MLP neurons of a small language model. Each row is named by its layer, matrix (up: input weights) and neuron, and shows model dimensions 112-239. Each number is 500 + 50 x the weight over its row's rms, rounded and kept within 0 to 999. Numbers have three digits each.
After each neuron's rows, "fires in" lists the words (lower case) most often at its 100 highest values on Wikipedia text that the model never trained on.

L2.up136:469595470477534528456581507505547487461538594543390529397480576537529603479509569511499513543481408563509480528461476496481451504539576449469477482486414483493508500487466594455573471529573526504547499470409532545521516450504506581501545494436566501460489550544471499483394645560499458510478547486492484507511561459485503582513500487527561349482585441456429453485493495548591483639529
fires in: "m", "germany", "metres", "details"

L4.up1364:454514535500487510497440536439560529602498535511500473546498562570437555560552540541466535496429509541518424545493418542385502474477526491487551461508426447496512496475515493566469522493431507472468459456469401563523539561513502574484511532532480598485457518560458501464488509421530472561547546499460369456648463421557489460510453493559488537517529381525548492451572453547415478540405
fires in: "each", "early", "leading", "young", "soon", "issn"

L2.up1034:524588390507455385459505588547555392461472537508501633504507506470458564512521432519502402451494545518532568499482457419566520500505407451459453574475387527584441551541505465478565512480528547560557507497499498476556475480677495565531497475511517479459424519560522480481502408515460490516551563401496513567507442506502488540538576510521524409470548521458482538494429529478490498485564
fires in: "work", "battle", "grizodubov", "actor", "ostracod", "zodiac"

L2.up991:497494469518655404574467444509465487484483561432512490546503447447475471504489553522493513513491458429440523571481423522493521464457491577446563438584410499526576471563473439572466449444529493493498462496499493520488521592517469564453534506494455465458524515537478454454490518579388481643404464511496535461442484499547470511515485478505554559492491514504546425542582507543501403567546
fires in: "season", "career", "thrombocythemia", "year", "thrombocytosis"

L2.up1379:511372446443514482476519505534522546527538540535507534533459482525444540505512500478507482481495455478485392555445552505465460482464498477458410468597470552568474471531450474604473513573464614543517536471495444556501522549544557536516423475491443506434498423507533463548399489500451501483480537513491546517453543520579492586468521441504534539585495420493493496426521496482515544512532
fires in: "south", "2", "news", "4", "women", "floors"

L2.up1354:407549452397427439462532487441555416518468441523574582501492491531511577429482441597621518422428546447540459494475559452445534445505436390387449528660426442589526517456529454446445606466528483547512481546578477497513468504592531501466455545548509454427397488559469532410498538487470467505481434512568413513489453460465603547536466543498581478567437511487485591524459531449534459476542
fires in: "it", "guitar", "agreement", "liberals", "together"

L2.up682:525406505495569411545664486498470450504494508485492630499458388465470554511432610497500461561472429382489498496488498512463379484460495427461468523548571505366537433538468463493502540578503517424476425498463442443660574505496478546436463537516526470470499533478481540486563492541429494549533443449470454497433469458590425596421509420535505498524488514544453494486537574506567459518511
fires in: "called", "to", "designated", "required", "issued", "used"

L4.up537:570433540421620495497527469370447423518487511489370492535489536485552549510519516453528464541436499537548445482486491516460429469564444481494440419513465461475565496403565487620521471553529567527513507527497547413518485462580493523451511541438541509522522475510506546550584615484495451573506588501497521505414469546696548513482479555551526565542527540449544536518516418481480439443473
fires in: "such", "similar", "due", "known", "limited", "referred"

L7.up1490:472478487401475560483490412521505512466514622548487437479462599550501549493534578494517552494540369480536492437572525539403436476470484471524469599462501548424394397531443454559468533466499467465489472468484410455488433519483522497440457431495541501516487523477536416554433496469534539517519503456549502546530469536457562564479514527545551518519469445502448566402468461500480459535520
fires in: "a", "s", "in", "has"

L2.up1060:539578489457572474439509407495527502486475588428565470476490464455539620421474509509559566524470470480447428452530562478541460505578531487507389546506502493461542450538405530533537517487538406444488548453542562467541495526526584422506439529476491562453463498480507562420376423429531505454492547519565428502481497508546463443477494546557527551473530474477482536508543515559469494479471
fires in: "s", "in", "his", "awards"

L4.up633:507514480427540395494558502448556453526470548535581534512500462486565444499452620485453548594556492542547512434572499502480507445516509514500488469540535486548444580604500535502437492452503451557578524549506533436451478461488499473511434466481529422508532451396523461431418470601486514503470513452591518422506489482576424551459542474483486521500490621519528524531482457464442503473509
fires in: "under", "exchange", "just", "used", "world", "with"

L7.up1531:489598580453480459451558568472483559435624422478518529507499463584498403492481442470494517428492517500485582486546584589453501481436535428459475519561468535596455468517542511544446436490514418429556483497498430556518530470546448468577555534518415511493476456502424500546616580513506487459505477529490512555569535470449465502451513471552454516539482453575601546551542530465482428464580
fires in: "from", "since", "between", "founded", "by"

L2.up454:516553532440576526448410465498480521432503551448486509513480482535489587411455439527571493429411461470481481499520542498454604505572497512563570442526487530460525544550391547468489475397498548518499588527486515467594545603552462374474458465456484506436425458437507456466504468615496453508482429506543479524428438596524553459504443487520534521648557574549549466443547404603536447485450
fires in: "development", "education", "health", "hybridization", "justice", "production"

L2.up931:492395386518531438579455484443509511596395526519514490470458425512478497491501473475609490512513549509403467643472500512446510498461503544497472590539494523462503593539383481600534535466487445593463553475482478520469482540426454408485481484507558502486539476431391540443461516450438467481521601503527543407533426533583551554533424547536496515570459528528387462527541412439547528571609
fires in: "media", "species", "run", "united", "state", "appear"